Part of a small language model's weights: 6.25M parameters.
MLP neurons of a small language model. Each row is named by its layer, matrix (gate and up: input weights; down: output weights) and neuron, and shows model dimensions 0-191. Each number is 500 + 25 x the weight over its row's rms, rounded and kept within 0 to 999. Numbers have three digits each. A neuron's up and down rows have the sign that makes its largest values positive.
After each neuron's rows, "fires in" lists the words (lower case) most often at its 100 highest values on Wikipedia text that the model never trained on.

L9.gate367:483503483538509442505525522484487467456546518455482480511473527468540488550493509475500526471532530485503479497550535507494542496505511526504495507535512485450465523484510484518528491520518489473477498481498515510518479501544554516501463479472482512506505549511492504455512514526494477488523521512531463465507486502492504541505481462482523513494564481519529547505516488467520515478532510536529436518487482518516474502508491516491497487505485513482509504452518534534496500494549470483492475481493507494526467484484547504500502540500535522541540516444498533534458495493521514474
L9.up367:517480520538489491531456522487496487496514527559500535495460491434504493519522475491536515486522505497521521508514500477521502517539490505510492482519501483510519544519516533493536482501505500477524518508511523506518471463493514472553525539491538524511481511485495540441480499510510536479474519497518486480485501507520500482517515541514442484519448466497473511506514485519512521525523489465504521483527485462465520521461469482504522478513542547469496517508499423500554490477496480488529454523524455462516503527469493498512470537515481454517485474533502548514523493446502501521
L9.down367:485520472482529515504501483525490461464539512465478507479500496477509506509501520499540471502515497538514475477494502470497493493466537480467482526490511469466474505473490502512481515527495513464532475506519516523507530496561477546548517529505459484464483522542555477496504512485506480536482518490505508548521512548516461473537450458502514513481534461510510524505483505490515498455539529549487475485513498541497521483528474498519502543524494478526513490529492524550441502469491474491484493484459499520482484501516550498480489514514536514507507546444486523528455513521534524469
fires in: "of", "the", "for"

L10.gate45:494505505501555492484458485483533489500493496495483524527451473520480496495491442477528467512492520497420498537488540488509473507489496500514508480483508508518493514464513461526570531488480495522500461523472474519505490480482514511449495518529469505494526564493503531483521456499474520524465507483518489560474469464549518476489490490528513474530541502489469490541503525497475488531501465523501493480498461502517479508466542449478514482512501494515509507493510470471544524506478474508471489496522540448489543515479493493487541542459504465480467515495473507507516506491483526491
L10.up45:516465498499540513475505522514490526481476490526497510466510489461504513488516480513508483478503464509514479538518505579527465459530498482518508563535538485519512554478491539478515466528526469504476511506453510530544503489507513513489492510527496503517506530473509497522451489462491471471469533479436513502495474481515480482463487482491549505487487478489495499526471505452557485504502504498518485505513535507504502515509500544452467449525505501494503467522497500479529498492502578472497511517502502483523455488468515531482461491548540530495468481541534511513508511501499476496
L10.down45:478481497464523509439502469529476486498483494492471462466480489467476511500518525508476542476479507489520505482516487479515486496518465494461538484472509500528503500483473528484527489478497537506513492460507520534516519516507482490447487502453506521476492502519472501484486494518500492504483487469485515505504527522521538518528500499503482517483519483522490471569540542538454511507485518600520499569488528499500484487495550491467496515464476497513519525464498502518487522462495559495543510522451499516491500482445506453529499483497517500525518526527509552515533495489493472456
fires in: "by", "education", "0"

L6.gate236:495455520532448463510489492435495525451481475474489503482568518524538523506468471526554555467507489485470552545540461501482486528506480474533516505492542520488519498478473465485494482462486512500521501491539468521528475481500525485500464475529528508510487513506533465483476512515520497504479503484483495477499490475508520493518481487490465513505499522508503491472504486496497495490468510492494552500477521525497490514491525548517487542460473520497516503504481519491529451479501500464477464526522434492482527512537543496498504496492459527522474530480488521504475485462490563488
L6.up236:450535493469508500485514506511564466488526457488539539516501470528534520490514485487483513544469544518546494524519511541500510521533513485475514473497507472479466540467489494504470507545539489535475532494480535513526539517475510448531490533471487506480528524522513487504480506481506506503502529483449459496514543475485491510474489532487539496498505518496476491529483470470530522525482486499483478489482503520454532501476510485470558453505491510458492512470473492511495485460506517522515514486494522509540495503455533482559486509519442475503520519533500468514487459491471488517
L6.down236:468530504463500497521491480534538522495492478548522480506484489494543489487495475498500571548475491496539506517520535514543492539515525496499534497486451488478467506432465497517537510559508528507492467489485511541532495513492505436505484506508495549516473525512504496512477468515536469491530524521467488537493499531509509544499457483494515486481483484468471503523488476462512514502516568510522480502518492508526494472522483507504538463503502491512529526512454506517509489449477478495531528474506535510518504537486484487518527450505481522474500527547543514517518521473477503521
fires in: "would", "can", "may", "label", "labour", "to"

L13.gate402:508512518550527523500520479495484433526502541510518499502467498496506488464495482527499477471494462480480520493503496500516491498492582502496515523522488493520500489490442462512520532496513504540528507491526481481509454502543531468503533528511498576508489534533540469525541483489490465503521521504472524506491484491481505513476465509504591525495505535501491503500476491474505520544491478489470500527502500557465522500485524509527456492477492537498522487504478467522492524487502480551484526480499476487489490441500484515523480527518469481506479515525538491524493529479482446477
L13.up402:479490493484513453473527487499501482484507493516507517504523483553504524476529463535496502466513482555554498539484441494538483453509540524499468487587530491505489534486524487527478512487505498495487545482535514447501499490510493485535468475465490481527431445481443475482534493513494461449523531499492479513499461488453485488501510506476550501525510512485512514513490471484494504505534471525516504480517535500512507514516462502496512475507504505523476442499511503497483500490513478470447486515504480499505528434527484481520496481489481491501539498522514496498511492476484476483
L13.down402:510519500529509518518482516512446482507446480454522501489496513473500544565488520487475453515502470478513495500543517466504513556520499525516519517464507544546519462498521472522456504504490492502534524487509490555506482512498489512518558534518465473502477476485522517478486508508493494516497448516534492565527477488515549504508482484494483528494512509482474506513519515482473500488498540548458449512495489521512524512470508561553483477524514517523503538476497511463498515487560499505500520505492534495521514523515497544496492529487481505499507500513527467530544475516537514529
fires in: "to", "together"

L13.gate377:489489554530515567503461473491503519482518484527522516527515501495488510450528465498473497515483513490469515523520486503533475516499490509471462488558464489552473480513511502512560505469538504466506554520515535507515489533461511507510473491501518498498490530505493493461554524528447523488503474521496448493491447521487540483461473457492467512493487548506489468492501527496475508480503516532497514502482487483506481505510466524522491515477513494531546528521542514493484530494484493531460463532512551474482523477493511474508479478493492543492437480472490485497505474470477478484
L13.up377:488482512500470508503472495528495501507487503518511504504480504551535564476470518491479491482529507504510535496452482484517533481502487531433465488525493545524501475451484475493513491485503494495509525492570511459500541511473528500530484516464528535501498491504555484512546450464488512511512505481481509520533521542461473509503516488510501503536495494522517473481528475492505594506532496522476501455543478525549480498489518499570497527509484501501504505535510486491466481487510490479522510482483520510484524506510501489438526512508506489523509461529479516522467445501484520490
L13.down377:485502521488447523518467509533472510511455545578526517448519494515497525445503506523474481565508471493490541495544500478473472508481488527511536495509492504451508511479511528505495517512551499465484543492503506536494511550494504475502481509486511521491519471523534554500510468476480490486532524476494487498478483490533494535496478530492529509521490552537478517527448467530503501467515540505543518483503540485501522480498500485501515475542472519457485531504544513473487503456471513523481480500527495520502524495510527514526506494509474503488482527493509543508539522512469511453
fires in: "to", "could", "would", "not", "does", "should"

L7.gate40:484483518478490465497499449493475495481522516510512486523533448504501505535455506536526521525524534468500517494487523492527490515519463484514526462492514504493522489490474489503441521492490547482524526463514545524494432490506485468475523468457488503547523502559479540541520509523499550491444502511510459502476468461494543489495486518454459463481494491483525442513521526480537455503536491523474518518488482488494503532492491553547487476479526490511517513492527494511501484485461498517508468481470498511495499518526499477522537496494496533503468520517509507475511534503503490450
L7.up40:527474517522516513510538498487493468513500469501558475497502509513504499537479451458503496491514483479481490493497506490511506475547509524494493504537525509486489466529502481514462474504470480498504529534469493517536464543468507508481504502432471505516498529502475532476506509481470509473470491468525453539488517528516471493501491537482480550514514496438516478527523540463533511465529528505529490487463485450520532486553507535538510498505555469506476522493486493504463483501538515525488457445527510486488456490486548494499496555525526487526485483458508514477536496478498516488
L7.down40:504502485556510450503525531517467510478506438521473527533507491537476538455507535520509526471497494511497491508437460466488530521521517457504507495450503491516471530486495524512550531513496503509497476487502526498485500470548515474526477546511516508482530482461496486531502487525521451506510487532508505513507491511481490524463494476522476472503482488527502488507510494514512518485479489531496479500475512499461473506501533476494439519571488535478540505499489512500493472478516510514522544491504513466535506466494483496508517496467409512506464492492464456468493532474536474481
fires in: "of", "at", "ottawa", "without", "with", "outstanding"

L7.gate188:495487496503534500497480500503425518509526468460470513490484537486485494482496435535514553507528531515502522502502485465423488507502532464506509495486481489468541485464498548516494480512490478518499531499542531515514475487506485561509495467527518463472522478505514524531525507507458489491517557505480494479497503521493484506531524500549511514480499520475496541523501484488517453519523480494457536482503497467489505505489437519506515504489526491435526475493526506487553489515497504481495506505515515494481502466508528522526523513551516536429481487494530491514536466475516489507
L7.up188:513550499531512517480477483476503493485510504454465476503496554549504486498518494514512503493512507498463504468493494506469450507504515481524471459469453491490494445461496482510514483503525491505496545471531499478465544447437497474512464477504514481493499495495503493498491510494489504495496511475414532519508497543460493467502547503519515470506491496493480509544511547491546478554509526510489510490520516520471546525512511508504511480477497495493508501479482490486557506444480500445512480546489507515461513476501482512485491500535498539482435477505531510496539485514493450505
L7.down188:534525461504518516519532502491440488486474519496493523509473484526513490503519467503451517506494492515506523485526477479496549478506506528507507563490481469507492534467465525483500498485476474493515516550458494481487482537497433511458490505553512526520471508509452556474488482481456533498498499522484500518424502528509485462509479469481512520519487499512517478469502524468465507516492490517500514494523552511471505475463513529475537503496506543473503532500447503525491517547550501502492491483484518519529544528486498516473560485538499474491523486487509513520522502532498501539
fires in: "two", "one", "many", "three", "some"

L9.gate300:505494496487468476506517522443528512525520506532481542516497468512486524468454472498509429508517468451476522523499520474487542501519511486497463456523447498476478500485507538512504503491489480446522498486469519505478481466451514490499519547506477500500487489521522479479522457481467542480442503489524506503515457552463485480510476492491521488476517499491453520511526494515515475527531517499487533483537515462477451527505489504516512506523506512501491509524488505475448485520454470541506451504529471509481477515456523508512484519527459525504472471509456520486541476501509503519
L9.up300:496505510489524553492473546492526500472505476542501500506509489534493482485516544494478488525547490504449526484510508480520501493463500433482495512527451483501438475516507516502458509499550487490531538490542526519507541478481516508522501458507488518451494467506487521454548469488519515473499477488515462517484511513520500520495512506471463497509478502471508497521463468490492523516520535484510493504487495558526504494467516470478550484508532488457489475529494478487484500504529519503499513551484480461505468515511588487507536485488506502492494491497498538490522540529461445513
L9.down300:441516518519483490493476529463532513515467503538513475507529515479525504559476518522515446544496532482526504519513462454540486479558509489474483543526529496507498515447508485518465516545488566497503549496534518508485519491497479474519455497499489516519502531479520522507519517509478480460506523461499467513495485526469510537495515488502473479489534540503518480492478490463497553492472511524506511508474535505492540492502512483535464493483506490448483506526490527516532517515527494508517518470447478492471489525485571475528511489496494457527480487502481521538523517474495509493
fires in: "to", "took"

L4.gate267:456478526499496471487442519503538494478466502495506515495497455518519493462478508520483509553541528472484472468481479490483524495454553501518487502513503542514503522473503502491526535485491500470497511542489523477512547474524515499493528472512515495529486533509505515489489493516521480514475548511443462517462514502476496538512489504474491506512494557487565519512533542505516513457486529476502480497545523476530499524479522491476465549485546536497499454501479554469522474461484489476550482506514521477500523521504497457502531511517507524494504474506468520540469457488522513514
L4.up267:505499494485510482459446516501541495476472480522516492492472454497505495513500511510519499553505497452492478479513489508474508508465532484487480505541490513533524547514523469495503459524481494495489475539509485517501534462505513523517539484526546480555460520484482517491479501525512511502521509500479495494449474496509494537490493469479500499513479566459538492501503516510515485509491490498572475518535475499531482493460507525492484513504546573500486466515459546454501497471517486471531468501510559476530497524527498489471524511536500542495478478512498531469485455519537500536
L4.down267:478538524493470506546536521525498507474500447470486534523523556532508494536486524530549504486509519481461526513466474490493512468489513509499551483527453525513485538480492501516489499478466448461540517511507486516444577507549479488488474513516508495512524496521533501486490542474506472486489533494492526495478476477497504502546487461485499503511465536514539485506506507464480488516462521486479521529546523528553502505456485476472472525510517518496492472501462490515527497475500508507506469457504528474484516519529460497498483519481470518506513522503523546488462481517463515483
fires in: "years", "career", "time", "people", "life"

L4.gate241:495484493479550532486508506523481501486450491444471486512487512531526504503513489492474526471505501480551501485523480483480485498500513530528540517538469510495474500497497473501513467448488492485534490516575518478500502530532505479483520494551465513494474512525496466473539472518520495473482541498470549492515532546481465530534480537495505506479455532522539514528557533531485488475517509480482488483540516508489486492526493489485509525483512455483534458512491478518501493525509525516530483522486495504492491533472464538493530540534523542537501485543511532443483507528491471491
L4.up241:492505504477476516555545534524485507508498463519552520524449463474470503498512495490524502512525474492474490509498460514495469501466494486499510473533520513486542505486550541479571513504522501483560463551480491516493519463539475503537529499551522490513498461506472455436478490545487507517526498498495480467483477519504513471523529525525489475495515497520487465479540481441552525502479520499530518484486495490489493507481533460466488518499496488485550508502476511512502493492522503519474453526508489513513523470519465471503521456490453503481496494531513480496490530531483511494
L4.down241:504529460517479463537477525497485487519458484545541468506486419473487480495537490505495467552496472526499447545531502533481505487452474483511505468563484511526525512518552552508512514511490562520535481546519502465496522464513468492490482509534524477489489468505496476467512505504520516514521462502534442493504481497520508489520533496495499478523536526486522488478478514500549494447484532499495517478477481512492513496525505469511519487507499464524494522509495468507511458479486496513527477452504504509489497461514502481498513477489481524478487502506539526525493515514445532487
fires in: "career", "history", "family", "life", "education"

L4.gate102:531495483534464543522506519485491528518519500502514531496485492519486483500543515508471510479484482504491581540505513501519484507530499541481474486535528465476464465486473481503485525486505478499496461475476514449494530523526518512487497499497501515492468506485459489456540530525481504486443460484513552503468457489506515471501535511462502480501535453526495507504480526482513505483544512502483503520525532470518564500484537492487537473517497483489525499532510491489523502449518477488488469507518488491463468548526444476455473537520470516496480531507504504506520488500501450444
L4.up102:522496478492525508500556494505481504483495466479510471516542508493530502512441506525481504493482517519514487509478524504521492460457499463501503471481498505534477539488504539520514526493508510504465458456532500513542469472530466499513489471499518528499491516516524545497493519510497466496512539475527503500484498486460464482507514509509503491513502511458433476473533463513551510457529533512466538503515496521479481434503522543532478453451524485517489557471489475498473493473479510506536503517502495492527487518500463487548536533469496527475487523447503523544464478488477519518
L4.down102:513468494477500513469487489524509517492468512486452501511487521540512503493494557471528506520510518501520506496479525502504501488482530469450504511532483511498490510479499545526509530500516521513486490475510523519480509520522460530503519513477552544496448529530518510512516470518499466483514568486441491532509517515481486449521521504561524519492455492507471525533505478497485478483558542473469542534534496507490520512528504519486486474488505480485499501500481562465520544476499434514510447514466506513522469494506524527536466502532488486474449528477507533525505521502506497489
fires in: "at", "the", "illinois", "new", "education", "ulliott"

L4.gate297:530491472474493497526523507503558503535517507491489497484498504535511507505497553456486521511499512543519527477498482541419498507510507469496505503496510463533476507495469521471508494508493461482533491491504492524523527504504507505521518487497494517505515517483520492484533478538467442496455524520478551519498500486501524489530478455498508547454506528448564493480482513538525546500491508539506474538495472535511461498520492500462509451529486499474465520450484502485503476491524523507517508503488513466473519548470536530548526480517490501531523547461540484521476492484495468497
L4.up297:501521510488486457531497573522488510492511512501532529477512534518488512520519497497469478497509465512460529501472465511490459504504527487480493498509535488498509492492478535516547472533506520523526439496528540524512498485533460518494468468491531496493504528490531494534502502461472513526509473492485474542503479523480497546470502511498562526493477499526482481520530486516495530517494517558545487478518551505480509484519504468467509472460486502474539492477502535496497474535453515483528539523520508493522519498463520510523539504508515498486548453527465524478484450566481481493
L4.down297:511512514477497485514470502511470476483462510484504497497516499542504511519491473509506485496477526520487523510496486527504471512529467461443511539511484485485496501483479541484528473499520490482479416482525494510485454494501496529498486498489482510485506475501514485508499498487480501541482491527504458519515477500527505527560510528519537474490476472494469468507536479472477515491548504513573487543540537445462513486492532471493502488472462499525490470511508551449531510537475495504477549481520497530484481468464548518476500507479542517496515505574465508454515486529504476508
fires in: "on", "by", "office", "off", "offers"

L7.gate403:547524492506491480490511488458509479461504533481549466485439538476482480515476517503485531504489519477498500487450533498526516449514518496523543467526494485520521452487513508524466474526554493486522514526489493444455466508546528483473518507512478531503517495509526519488544498517466464474513530498493531514540486496487526477444455500469514470488456494483500514507526488477528493511515491563522458509546469514532486517520502544515466499503483531486493468494529537484471489493524477495499468469478510498499470513488522515515487528510511523469448499448483482519501528490508490502
L7.up403:511483480499537465505498559499516485460526486473447507507488487456478523504510410518499462480492483498476523502483478491501514467516482502487491522488480485482474517517499463455466515522482491525506501500542476497528509506456512508520504506464484485501459542498459489489476523486486508534505496466491493498482470522506482549545511490480469501487523491506480503507533538512532517513528505501556498488495475467491500518445507512496428524493548490569455455495495529527513512483509478479476501481479500539510515500464522537471518536462527506454485518473547494473504486506505531517
L7.down403:488536515496503485499472513486504516489519487465533529496533495489490505523533458517531505550504520564509503486510497476454499523521535489500492520488461548457511511446522528505513499487530500470521500502537501515464472523499493510529500513465508514460532498509506521523495452473480495553494510497488494483528507540501495470473519533460491471507525542471543509491465496498509512445526495562508493526483494476520535521500490530508521468504528508519503516527526525527498484503505519469513541482514508514533527457514465526483496541552501544471545497497550440532460509478541502513
fires in: "of", "konstantinos"

L6.gate347:500544511533519557515513496492453499487520475501466508518483511501465514600517491545542492551556507482490517507535502488539488472490499553453498518512495533527486549496509525499536487549502485518503474479492500507502497463486500501516529534504458472496491517515505500477496518511486506462514521537490527479498500485520483476506491474498476507507510500476497546527441530468507535515506487501530475494476489485499525513486519539489514477454524532494492491508508505526504443527490496517477470490520451423506470452527496514458499521494495500488502540509491561484495501484498491506
L6.up347:498585478526521536543484479488474509475545526512498501508464512498470468535499494511548460521542469542474479495485547496529489445479508490433487519541555508526496521486488530483530494541470511481505463511502528511494524480506505479535501546517464479495467533512510468476496516531506464490507523516494527518492499493505496503518514497514491532506514472480478551502463488472510517529495484503516519530488511502505522498464525540494480483471496490469501522489516485538504494555528558500493515496486508458494494494534520530486497521484512500480495544511489545436550517475498494490
L6.down347:505470504484514498532477538529504488436494502521508473493433522527533515472495516509504481467517480530494516509477503509508481525536537486508495519480535489511474457539487533472497545475487513499462580467486523492481513533502505466524526532498496501504477545484483535475499523492550544516504516483534488494533513504495505511510538513518524537500513512547489479542517476473511502539507510535506511511506502525517476471494481515480465510513493469550505506511506519514506488461484530455529497535465523535490530493502510513525457526449474455514475513488455520481515572520527488481
fires in: "the", "in", "and", "with", "end"

L5.gate504:510506468467496521523473549466496485475513466541520519500468491498512495502513486505491474487470504496484491502481503508466474500496519538487561534507519525495477476515505453517534466458492469466522502550534521532447536473486494513482454473513491486475509524476520485491504503529466531532486519477511504525487494477441487534505485498495482491501509535518551516489504560501510494477494494532477509476507521464465502501462477469476540520452496529530489509524477511539505480531476496445494523512496480462489520518497449525472452467516456537484522512525524527461453479527477519492
L5.up504:483495508487500509552498552476475515470528474529533512498522504533483513518494482505495487495506499479524492479464484509487469472491549528517529481458514483526464489508478501494535506423456498495530483528544522508460560482493504510531475472512549477509524457478474470521509493511540522530457522472510535473448497486465486502493510485510482469509501531531564487513517535466520511506473527495530490475493496496469493498465535478502541515467548505486501512522435500481545479513502516466501518518508487470486553517482464480502473483527498500493489521533531499511516480502482524536
L5.down504:516503516534484478507525570495490493502487466537515525479480503544499474512477457491488487496525465499480471475465448490495507549496512507461501473479474464517481506504505494512496494480456517519520546521489485476471551488499475484463513546494503441486510487498504466500501525486499481524475496511492534520455498479511470482537524535502526465506514530566485440532491492463524514505426525456509511495481531492488524509492526499518537485483509549488539478538445509491541481500518515473485510498487469482510514488494454475526528482469498504504529519513549521494490483532500526505
fires in: "its", "career", "life", "new"

L5.gate223:488510524505453500467495521537493478533489482500505523497498557524505507477494506517525517506468495533524446440511513497518520539503479506483492524535483486457537488495549507499544478542474494519504496496527506519522467507542455493517468480538512481484514501474557497517493542477506495482496507505490483531537533463534456459508518555467518442504494468491488492467503507499463524465479507542538534433484522508522464517532457459507542518512473532473494493512516525496487506492489519483492507482480476504475513470479488529515490467485480478481518504502526554505482505515469532486
L5.up223:500497520554472538475522569517476499488505480483509484456472550486507460499519510505536508501462554512513483486537482500515536477524465496459515490490496542501525522482568491492522498509504521539472503488512440500485500504520452527494490547537488501544478530496489488491516527516518504500523476481508504550521517479538491449499514525486503458497494465545511503493527478474507508508501504544547512479480547502509544519532462488518513526518486544470472489487495507529496507515483510502485512523499460510447525458522487488485490459523509516442518521510511507513541489540489498488
L5.down223:517507526476495524493524507464510477526494505496473541488489519530532470456506495447485501488520504517507516514498552491537494528484523469481521485516494454466455486415476484512511518527525534502501458525498475487514478523463499545500492501506516523519456452503477503493497496486463508471521509467492536518519516492525506499494514540541494564473499469510450478526528509533537490515468475543506489451480499515495504496525516487473490533528508497495471494519488482509543480507538512525498484500488487489505516489478498471518461462465503494495472497472425543469536474484552471520
fires in: "his", "republican", "consecutive", "railway"

L13.gate472:515510457489474495536486473503513491480486528501516482490496461489491515476519456475447541478479473559475546485502517499484555492524539568477504502493531506494488501475494515492500515513516512540533460515532530430529467497468508495484481518494521540474526436470521520493506477499520514453527532486474453457500535491506525496512457517518498435497519473553474500471468463517493520486530501485515532471512490512522514507525496501514515497479531528474488509518535494527449530484485487534516528503471501501484504509556500501513509498465496524484490491502502513536499525476500487462
L13.up472:457482500515512506510491463454534499487507483494484517482526505532490525489479472531493521506541503502510478463496509508539504521522524450506463536495540504504475510479527488517567518487498483494491483542518516488490513521537509514488504475516439472552479514553499499462537495528468484497568505548487498491462468531472472493516530524517495486498496485525526471471485467518512514485550527477515479486486480502518544493529441530526507463490536515491513504469457514485505520523508479498455490489507464479501476506548542515539503487538499512501502522538530517489537513517488450538
L13.down472:505494460505523505500482493531507482495486484512507499514474517528502543536516498465456483528451512494501435504513493484500571508543550453496510501478535540489523525506483488493446513482528485516538518529491530492478523521508519500512551521537499490503519522504503495557546506480487526542507485449505551531493511472527494475480473444495485483515478511501487547492502550537520478453494504476473501487514505485495569517491489502511529513481554505509487548499548533495516520552489523533507509504509544475487463491498498484502502495524519513484517477477508481510514533479515485528
fires in: "northern", "moved", "to", "either", "together", "went"

L11.gate72:485524546507485510510506533456473527508491500506478495495538499488506498510465520511496492546504478440496517507483510485522557477481505489485492488498516523514486472507507487535506467542479490495515494500544508546468461535489455497538458504480516475482496538485480487523492471520524509464512517473505512484445473451494460513514489497488502504544540517438466526533473503530519508520509501485531551491470527486513488426479513522526481509486525513513504501492486508486450526486540482523489445481465515490488526487490490447516526493487501498508433469538496515520555485468518526506
L11.up72:515501499506490534480486552454530518496512468537472557501523491556519526508472486486485485529452507470485495460496498471497530456532500521494518514496497510501496492495519496494479500515507499531528481529528494483494537498494463540514502503473501504510474498516478518509499467514481513483471526552504528525522515497497469491476483525478496511489579502469481506517503478467538512493499488491537516502468535515505489459505450531531475530495462474470506476488538513521507477525521492519543480567489498514555488543477483477513540457488486504521530473481480502540476522464428507548
L11.down72:488509485536473472514485499501499481481482481499532524487483482499519507513460464523527460508521480500469496507478531531503514474540520510484476474522484557521472543495484510486472509515496493503523490466452482500477496526497435520479524495500473521497466509514491517505474455435527509519517482513507496502547510531493484497434503490523510548467528495540555462474500458501495485483526505478465520508505530508547484570517503499485507481500493533496477505500495512481513496539517480458492536547519509522546473511487505505514471506456477487506420519480491501490512540451544497508
fires in: "to", "top"

L4.gate450:502529469490480505513503508495495470506549511486484497465520547530463455535495482543549515504460508516480503550469537526513426507500474480502501475511525486548547477484516482485505529517474489451513516524488488515467478471494490487512497513501500522485514546502517493507527471481499508488495516503468524539524473476526539504511547499487454485553467491486511513483490559521505505510489459543510488534507529540494526513478540525495503496496520469455521510491484464461504525507502471520449494470508487452487476519507471484491527498536475510463506524484506519476535505466497442529
L4.up450:510536461486497490550475506492519489542488488485548514458480502529493538483482485509487478535486441524520498518489497486455480492529528474481483516467525504497512493491498537515507523506518506473483511482465507484528506485509509511513512500495457514484500529494564511485518524538508427484470526522457466470470507537535495531486510502488529529506507486447505454505481470536513586488476529502477522481484497548517424521533514521471480475477520491481503494489512485452492472477483516484479481508496526491507473503472533473544514488469509518517519480481500498477472478461461494508
L4.down450:518502446472527517512477536513518521477509520499461488464508504500490476476489463490475542474516486536507489524501516501549508518546537480482530490481489504461468509511463513516506493506515514494515517490499460480548501490530516519493520524514474535502513527527521533492501507529529473516489529505460454507472531501513510485466504494513510502511449489497459506543495493516545498541485514481526513474513504443479476503486461498489503496499483476511549475480525491505479535491478501473517535512472516558507532451493551517547479544496521502524460480582503523537509522481557481532
fires in: "the", "by"

L4.gate365:515507480491479507493506498570521486501520506480487487466489460531466501491563499491495491503515540541420492484476489489547495505498484546475512477501509442520519453447537473507520501480481512487478533490493472479498479544523472520479516508516475551498480460524501528492493493504502490499446519509494502500489470482502499501489512477461488467495543458523513506502482521491506494509489516510515521527533530521505543497479474480518492494469515500520496511561509539517513524481506467485509493542499474517448455491495446554504518488516468491564508492531474530506515515517476449481
L4.up365:497499477502521519470522438496468464527540471478526495483479511551460489530524529523522504522465559459475497502515502496514555505495561508486503502483490535554527500486519517524546516513506490460523479491491477493490530500510522509482489568500487493546532445515489517463529495501524500508528484542462514480495525508497472486456521485487492511476471450545542464501521502470509517485489554516484506488488489512521516499535501475486530533507486514440497553474498532498487493522452478493499490508479493491512520487492482526472520487494508502522506475508493494495562456489531514494
L4.down365:519440486459494476478529476512472525505500533426467515468504464510507463470489450521470493470503513525477519550486509490531478470528478526538519487517506484493525499481493498493516541482491529446493479515509499470497517525472456486472494467492492500512516502455523526460474486537463487509428488469472537470494520505511505499491489511470488477469497504467459477503498489494525484550455470518521516477502541508479526486500504490534506514471457545495471506486509505480522457500527487501496505548463487536483495542493484502528519507454472474541515527529479471533490491506474492502
fires in: "his", "republican", "finished", "made"

L4.gate468:513475533495468481456500507481470489470474539532463509453544519529507518492539515476542532489491510506467498502480528452504513517533487493523504486498514505519526499483523434524517519520494529491510509491505510515502452505482501523464493524535449511454534525470478499445485494508553518496468513517529561539485498469520494476500494503460511476481472458493482519491486508532514517487453500496476523468510479522494541483467492525510504518531485503463484517482502495503517502471498513613464483498517517527515461512534453482489477503495504480506515497506528500500508532476472488472
L4.up468:492503483516494507472514530489487475531515495549519518500509496502504455508428489441522500520530502503502518484515518480511508460478519493526457504498523471505496481490513459486510514504483507532481504504518495509441496527484532513469459515498449557519503533501495518490530488472524474484498508530529501506513493492501455503513507479522523525504470519485466525524526506547511505489439539505489501464516515499494433536466507512505536470481503487497528507490507506502482505496511483499430522552526499470527454550516536521540511508514490523480517472498531502447460457523440492538
L4.down468:512480521473524525482535513445502512516502482491489520522519494526501481500527500517517516490516488513486509491510472480461498475491490516487468477479468511502501517476497467501491554535473502532503453514481469479518511546523541486552504482464476494525493499505536500491483516536479496499510562496465558502552484553502492500538501459482539484467480438518502493561509506503504516473488498525525473564507509510526501508530445480459510499492511502509515472518512500485513487565492553481452502484503492475523486528518529522507485512474457491470508542491507475460544496495553487522
fires in: "by", "was", "votes", "is"

L5.gate247:540488552485508481496508534492479489522512478494550483535536498501504499501499458453458475522543555478517500498513451521474498473508522482469521508482498485480560523494480512510488500484466497554486462478526473517518543481508492515460486459493463515516476470471480511497526546494510494487493504499509517481476513507458527473468506504493547515541512453500465499450509495506506523485479521489475501447521518468509485536516499504471538539475491511493497493541502555511534495464493478505501526559507501531481498449486521547482488486551497475487497495478544503514522526503534473519
L5.up247:518489560489488509456471497484482501502478492494479489497523509472496489502492488499488534521534514455497495516499449505497514483484479504521518524505498487495506509482463493563474537490480440493519501481530491478465473508528501508487459463511486505537476458479545514499526484500525500517505533523507566456487467487460467489507513526487538530526481466451464526511532513505510523479492476479444570477524513505513467509507500560491526511494488468510492495527475549503485466503512506494497522581501499506501510495497502539457471495507492483513503518490564539471523515511468496533
L5.down247:541489504472517508491478536525497519494525501481481531466484504543481430463485494484461515518492507461487490515505515509483522499489515504518507513484540490483490541514503487517496522506495449492491559504484509443519501495544458512488486493500470522508499450484486549492501501473470488496529508492505528448516460496498481459497515471503528503508507452474465489508496508507479514481506480490507544510489568526480464483456472546506523482494534512498533468515539524484470484509554509481502479568505488508489506484459502543471518522543495508532454472516524507495553550479524480483
fires in: "one", "three", "two", "four"